config.toml
vocab_size = 11033
activation = "tanh_gelu"
norm_eps = 1e-05
qk_norm = false
attn_scale = 0.125
bias = "all"
init_std_o = 0.00593
init_std_up = 0.0237
lr = 0.000612
warmup_steps = 211
decay_fraction = 0.699
final_lr_fraction = 0.0
batch_tokens = 65536
dataset = "wikipedia_en"
MLP neurons of a small language model. Each row is named by its layer, matrix (up: input weights; down: output weights) and neuron, and shows model dimensions 256-319. Each number is 128 + 24 x the weight over its row's rms, rounded and kept within 0 to 255.
Before each neuron's rows, "fires in" lists the words (lower case) most often at its 100 highest values on Wikipedia text that the model never trained on.

fires in: "which", "000", "that"
L4.up741 [140 110 115 131 185 164 141 150 103 135 149 110 165 158 153 135  97 120 146 170 128 125 115 156 118  94 138 106 131 126 123 109 105  98 125 109 201 138 158 142 103  77 120 116 150 127 147 136 113 109 100 139 151  95 166 139 100 140 136 160 139 141  94  86]
L4.down741 [145 142 161  87 136 161 106 108 158 127 100 183  91 124 165 135 158 124 146 147 115 115 145 130  64 130 138 115 130 145 134  80 154 150 135 142 142 117  75  87 137  98 181 118  82 169 115 153 128 112 159 144 119 116 144 141 124 144 177 106 138 144 104 105]

fires in: "at", "of", "when", "to"
L4.up864 [127 133 143 159 128  92 142 120 140 147 147 168  89  85 114 189 101 169 158 160 119 123 103 117 165 146 147 110 130  97 138 135 119 122 126 110 171  98 138 130 126 137  97 120  88 103 154 176 137 167 124 141 105 144 153 152 140 119 127 146 121  95 140  86]
L4.down864 [ 92  90  99  92 128 161 123 128 101 154 134  96 123 143  89 123 115  81 137 109 152 207 117 167 170  97 127 137 119 147 126 105 166 143 104 185 121 141 110 147 126 171 162 134 121 138 148 127 115 131 127 137  95  85  98  97 178 136 103 156 145 132 139 154]

fires in: "she", "he", "louis", "john", "i"
L4.up389 [131 142 125 106 105 128 136 156 131 158 119 163 121 160 130 109 129 158 105 142 151 104 137  95 144 157 143 122 155 141 157 103 123 125 115 149 134 165 119  82  69 113  80 117 108 130 117 114 100 137  76 114 136 142 133 149 151 105 137 148 109  97 130 162]
L4.down389 [149 136 136 201 140 113 163 109 125 163 151 142 121  99 139 124 141 120 124 162 154 181 155 111 139 113 132 128 150 113  99 133 116 129 143 133 154 114 114 149 149 102 124 158 173 172 132 170 133 148 122 108 161 137 107  99 140 136 129 104 104 130 114 122]

fires in: "that", "before", "father", "band", "mother"
L4.up600 [146 111 175 130 111  95 154  94 164 131 143 125 134 110 132 124 144 114 127 124 130 134 127 120 126  61 126 133 128 176 104 130 108 110 143 145 150 118 147 143 119  90 166 129 127  95 121 139  89 139 138  83 123 116 114 129 114 145 156 118  84 135 124  95]
L4.down600 [116 138 139 145  94 159 104 121 118 111 119 160 152 125 143 133 129 128 127 119 100 172 130 105 131 124 116 137 152 113  64 128  69 110 146 122 111 111  78 146 108 133 163 166 143 121 143 121 128  97 142 121 162  93 113 148 104 140 141 165 114 142 123 139]

fires in: "not", "it", "also", "later", "eventually"
L4.up358 [148  97 154 140 164 143 111 164 112 104  84 157 132 120 109 118 110 123 144 130 154 138 146 113 114  71 172 161 137 155 142 154 124 107  96 100 136 108 183  88 103  97 150 140 123 102 160 142 104 127 120 177 143 163 134 148 147  84  92 133 109 130 123 135]
L4.down358 [171 146 107 123 123 116 129 100 129  81 129 112 120 131 176 119 136 130 117 127 120 123 139 126 110  90 126 115 105 127  85 130 136 128 134 162 135 140  90 134 132 173 166 119 139 116 129 157 112  93 124 104  80 102 137 170 132 100 128 145 174 175 164 109]

fires in: "the", "his", "him", "her", "it"
L4.up192 [106 138 178 112 111 151 163 136 129 108 116 161 158 118 144 130 145 169 143  91 137 121 151  82 144 130 117 140  94 156 126 120  80 124 171 114 139 106 118 104 125  95  88 151 134 123 110 138  94 158 127 125 168 111 101 121 107 163 102 120  92 114 128 137]
L4.down192 [107 150 110 153 156 159 118  91 131  85 134  93 153 113 131 135 153 145  96 162 160 154 121 161 138  98 153 150 122 162 136 145  82 137 116 133 128 112 159 158 126 127  85 150 168 156 144 135 134 123 112  98 148 134 127 137 130  78 139 148  90 129 122 158]

fires in: "a", "an", "composed"
L4.up17 [131 130  93 149 145 162 129 149 150 131  88 136 138 174  76 137 141 139 134 104 119  98 123 132  98 187 102 115 157 101 133 150 123 113 123 143 172 120 145  93 103 152 114  89 149 117 138 149 114 143  95 144  99  99 116 151 128 109 149  96 154 112 116 177]
L4.down17 [ 69 137 144 106 144 134 109 122 116  94 182 117 145  88 101  76 127 127 151 125 135 117 104 124 172 135 175 118 136  85 123 101 114 139 177 139 107 145 140 119 185 110 143 135  89 105 129 118  95 136  70 143 145  88 112 100 101 123 110 132 148 186  78 104]

fires in: "he", "she", "the", "they", "it", "000"
L4.up31 [ 93 131 146 137 162 111 123 140 161  99 124 126 151 149 157 103 127 170  87 143 177 141 109  95 114 148 169 166  95 127 130 141 163  90 124 100 140 128 120 129 117 111 122 127 150 116 174 124 103 122 139 165 155 179 144 143  98 121 163 159 136  94 104 114]
L4.down31 [137 154 134 133 152 129 101 109 136  88 144 115 110  74  80 119 130 131 145 163 145 144 128 164 173 118 141 140 131 130 152 136 106 135 152 107 103  66 128 107 105 127  86 125 127 140 197 122 103 144 131 140 138 134 158 129 144 135 111 148 106  88 131 196]

fires in: "and", "also"
L4.up1289 [164 149 127 130 150 104 141 107 160 120 123 143 135 109 105 100 112 165 135 138 167 123 112 130  99 142 172 143 139 168 109 112 126 150 125 140 115  98 164 136 135 147 109 147 140 102 162 105  87 150 122 143 119 134 124 116 159 138 147 125 142 134  75 129]
L4.down1289 [121 134 156  99 128 139 135 140  98 105 134 111 147 101 117 134 138 128 153  97 142 156 147 144 168 124 191 140 111  98 124  94 129  81 166 106 142 149  59 139 150  98 118  92 120 146 155 127 120 132 104 132 122 110 147  79 143  72 118 131 162 159 132 111]

fires in: "also", "was", "is", "eventually"
L4.up628 [160  97 173 159 159 124 128  82 177 118 138 122 222 105 158 146 143 125 163 156 167 126 108  99  94 111 147 156 112 140 108 125 141 131 126 150 127 115 152  86 119 130 168 121 149 143 144 163  78 128 123 109 138 140 113 114 133 103 106 171 112 167 150 152]
L4.down628 [145  94 152 124 142 144 106 153 135 112  86 107 101  93 154  99 104  96 139 116 143 157  94 131 159 144 128 100 142 137 111  99  94 171  84 144 163  81 127 128 134 108  78  82 121 122 112 131 178 159 123 163 113 118 158 111 132 106 140 118 101 157 171 109]

fires in: "a", "an", "japanese", "is"
L4.up1473 [129 125 111 140 188 127 131 147 106 128 105  77  88 153  89  97 142 126 152 148 151 102 135 135 138 115 134 136 124 117 134 126 142 118 114 124 130 113 130 122 119 149 151  94 170  78 153  89 104 141  84 184 111 122 136 115 137  83 127 109 162 128 163 172]
L4.down1473 [122 103 155 116 129 137 135 103 131 114 144 124 130  98  78 144  93 145 167 109 134 125  86 106 179 122 155 152 148  79 123 168  99 150 132  86 131 100 136 148 167 141 132 103 107 152 178 140 110 170 137 145 103 130  88 116 121 127 133 154  94 145 136  93]

fires in: "his", "her", "these", "the"
L4.up1275 [104 139  87 134 108 116 130 145  95 126 110 162  85 123 152 104  93  91  70 100 168 100 142 110 115 151 109 125 156 147 108 136 105 104 134 169  90 140 131 121 127 129 113 146 176 147 153 167 102 126 107 107 104 140 153 165 133  80 162 177  75 171 100  83]
L4.down1275 [130 186 153 124 119  96 116 139 134 144 116 108 133  91 130 115 143 108  93 128 131 134 103 117  90 130 149  93 142  84 205 146 105 100 131 134 189 128  65 137 117 119 116 117 142 115 166 133 119 154 146 117 138  97  77 164 142 115 120 164 144  81 139 139]

fires in: "of", "at", "took", "visiting", "represented", "made"
L4.up868 [138 163 146  98 132 114 140 182 132 123 115 135 123 115 121 142 120 147 175 108 131 103 121 129  84 182 162 157 109 122 126  97  67 107 114 115 108  94  89 125 168  91 124 131 131 153 138  98  98 143 109 163 101 137 121 122 137 140 143 132 154 113 158 105]
L4.down868 [129 162 125 131 162 134 105 112 109 104 152 132 156 108 115 127 124 156 155 103 114 110 142 157 141 137 142 135  88 134 148 109 116 148 139 137 173 117 136 131 111 165 131 136 169 148  99 117 119 189 102 140  97 107 150  83 146 114 158 135 129 129 111 162]

fires in: "of", "that"
L4.up582 [110 113 101 167 145 110 166 128 131 147 108 128 151  86 131 167 147 163 114 135 160 144 108 117 138 118 121 111 111 106 126 171 108 131 118  81 148 146 142 146 115  75  98 124 127 120 117 117 125 136 156 102 108 133 167 153 123 109  86 136 112 120 132 126]
L4.down582 [143 161 116 124  81 123 118  98 101 223 147 138 172 132 149 126 147 109 150 133  91 221  97 168 131 138  88 114 104 117 100 115 117 104 132 125  94 128 113 156 143 123 129 112  95 155  97 137 149 151 117 124 123 130 119 195  98 113 131 119 167 103 111 114]

fires in: "the", "a"
L4.up1037 [ 78 125  75 139  58 143 137 164 161 121 139 175 137 101 114  99  99 165 117 141 127 129 133  85 112 132 110 147 155 143 117 147  97 123 138 137 114 126 131 113 160 150  81 188 103 124 140  95 105 133 131 119 141 141 147 167 132 126 169  98  90 143 140 123]
L4.down1037 [145 155 175  98 134 142 115 138 141 139 160 140 140 109 130 141 126 102 112 125 122 111 104 166 153 106 142 103 104 110 146 128 133 146 113 112 159 147  94 118 116  98  91 121 100 136 135 149 144 118  95 117  60 107 125  90 173 150 133 101  99 138 160 107]

fires in: "to", "the", "of", "these", "that"
L4.up458 [140 110 103  91 144  65 155 152 131 124 128 163 131 128 121 122 133 123 153 144 121 119  99 106 134 130 135 148 138 148 136  84 126 129 158 108 133 160 151 131 123 139 110 149 106 111 195 130  99 128 102 140 112 160 156 141 120 125 129 167 112 128 157  87]
L4.down458 [155 173 140 131 130 110 107 120 112  93 124  96  95 139 191 115 157 115 154 103 131  41 129 145 123 108 126 215 116  88 125 115 134 137  95 106 149 149 133  89 121 147  86 112 114 133 178 131 113 126 126 124 137 130 178 116 120  83 165 121 130 117 138 102]

fires in: "it", "was", "he", "to", "can"
L4.up473 [137 125 158 147 149 112 139 136 121  80 101 186 169 126 134 115 168 147  75 123 161 111 106 112 110 126 153  94 121 110 112 134 170 128 132 126 186 108 152 112  88 101 150  97 149 115 133 173 100  98 118  61 136 122 120 109 105  95 141 122 120 137 118 112]
L4.down473 [169 130 139 128 121 125 144 118 116  84 126 129 101  96 131 167  97 135 154  58 129 123 102 105 131 153 162 154 106 140 102 137 141 132  97 151 164  96 157  96 140 138 138 143 111 116 139 141 116 122 155 131  66  99 142 110 144  97 115 143 139 121 182  83]

fires in: "the", "they", "it", "he", "this"
L4.up1164 [128 144 126  86 137 127 111 142 177 117 114 114 177 126  96 114  87  95  87 155 117  98 131 123 104 150 147 152 144  95 143 125 115 120 140 119 107 132 116 134  96 118 110 111 130 146 159 130 135 120 121 113 138 128 144 147 143 134 137 110  65  94 109  95]
L4.down1164 [129 136 131 147 140 143  90 157 129 130  92 132 122 106 101 146 130 121  67 109 134 129 144 143 123  96 144  92 155 131  92 126 125 113 117 135 149  83 112 105 121 125 109 176  87 145 149 171  94 122 110  55 150 135 137 112 153 108 130 162 132 179 142 103]

fires in: "the", "it", "she", "he", "they"
L4.up86 [101  98 123 128 133 145 112 169 157 110  98 122 108 133 125 105 107 191 149 142 140 112 113 110 100 167 172 129  93 111 138 105 137 115 123 122 147 121 119 119  68 134 132 116 148  88 181 120 133  97 127 120  96 112 177 137 151 127 110 106 128  82 122 104]
L4.down86 [114 136 153 134 129  88  87 114 112 120 147 136 117 100 100 134 125  83 150  94 113 175  99 163 215 122 122 125 142 124 102 112  94  99 139 115 129 121 154 107 119 144 113 153  91 179 136 121 107 105 137 101 121 139 146 103 134 144 146 161 136 136 138 149]

fires in: "of", "and"
L4.up341 [134 138 156  79 134 124 134 114 129 128 119 125 114 106 134 115 151 126 123 129 146 120 134 118 143 134 138 194 151 130 153 119 111 134 127 150  93 160 120 128 139  96 115 130 148 136 181 127 108 133 113 167 108 137 141 118 128 134 140 160 154 140 172  98]
L4.down341 [104 114 171 114 112 145 152 145 122 115  96 149 124 137 105 141 102 155 171 119 128  93  78 126 120 144 145 144 141 107  99  89  88 112 161 115 186 158 108 140 152 111 143 144 180 177 119 149 114  52 159 103 139 132  99 131 125 115 106 144  96 123 115 117]

fires in: "a", "an", "japanese", "nigerian", "serbian"
L4.up1251 [129 141  97 111 143 128  98 163 164 132  77 102 125 135 136 133 118 185  84 132 122 100  97 127 102 162 132 121 144  78 137 115 125  90 117  67 129  84 154 127 111 114  76 102 153 105 171 110 136 159 104 137 132 124 150 131 115 103 150 123 127 125 141 154]
L4.down1251 [125  80  98 150 144 121 153 116 136 111 164  96 127 128  78  78 163 103 138 130 158 123 113  99 143  98 153 158 113 110 145 167 136 158 120 159 183 114  86  96 113 126 115 146 139  98 151 111 102 139 139 156 147 105 137  64 136 118 111 125 137 152 118 126]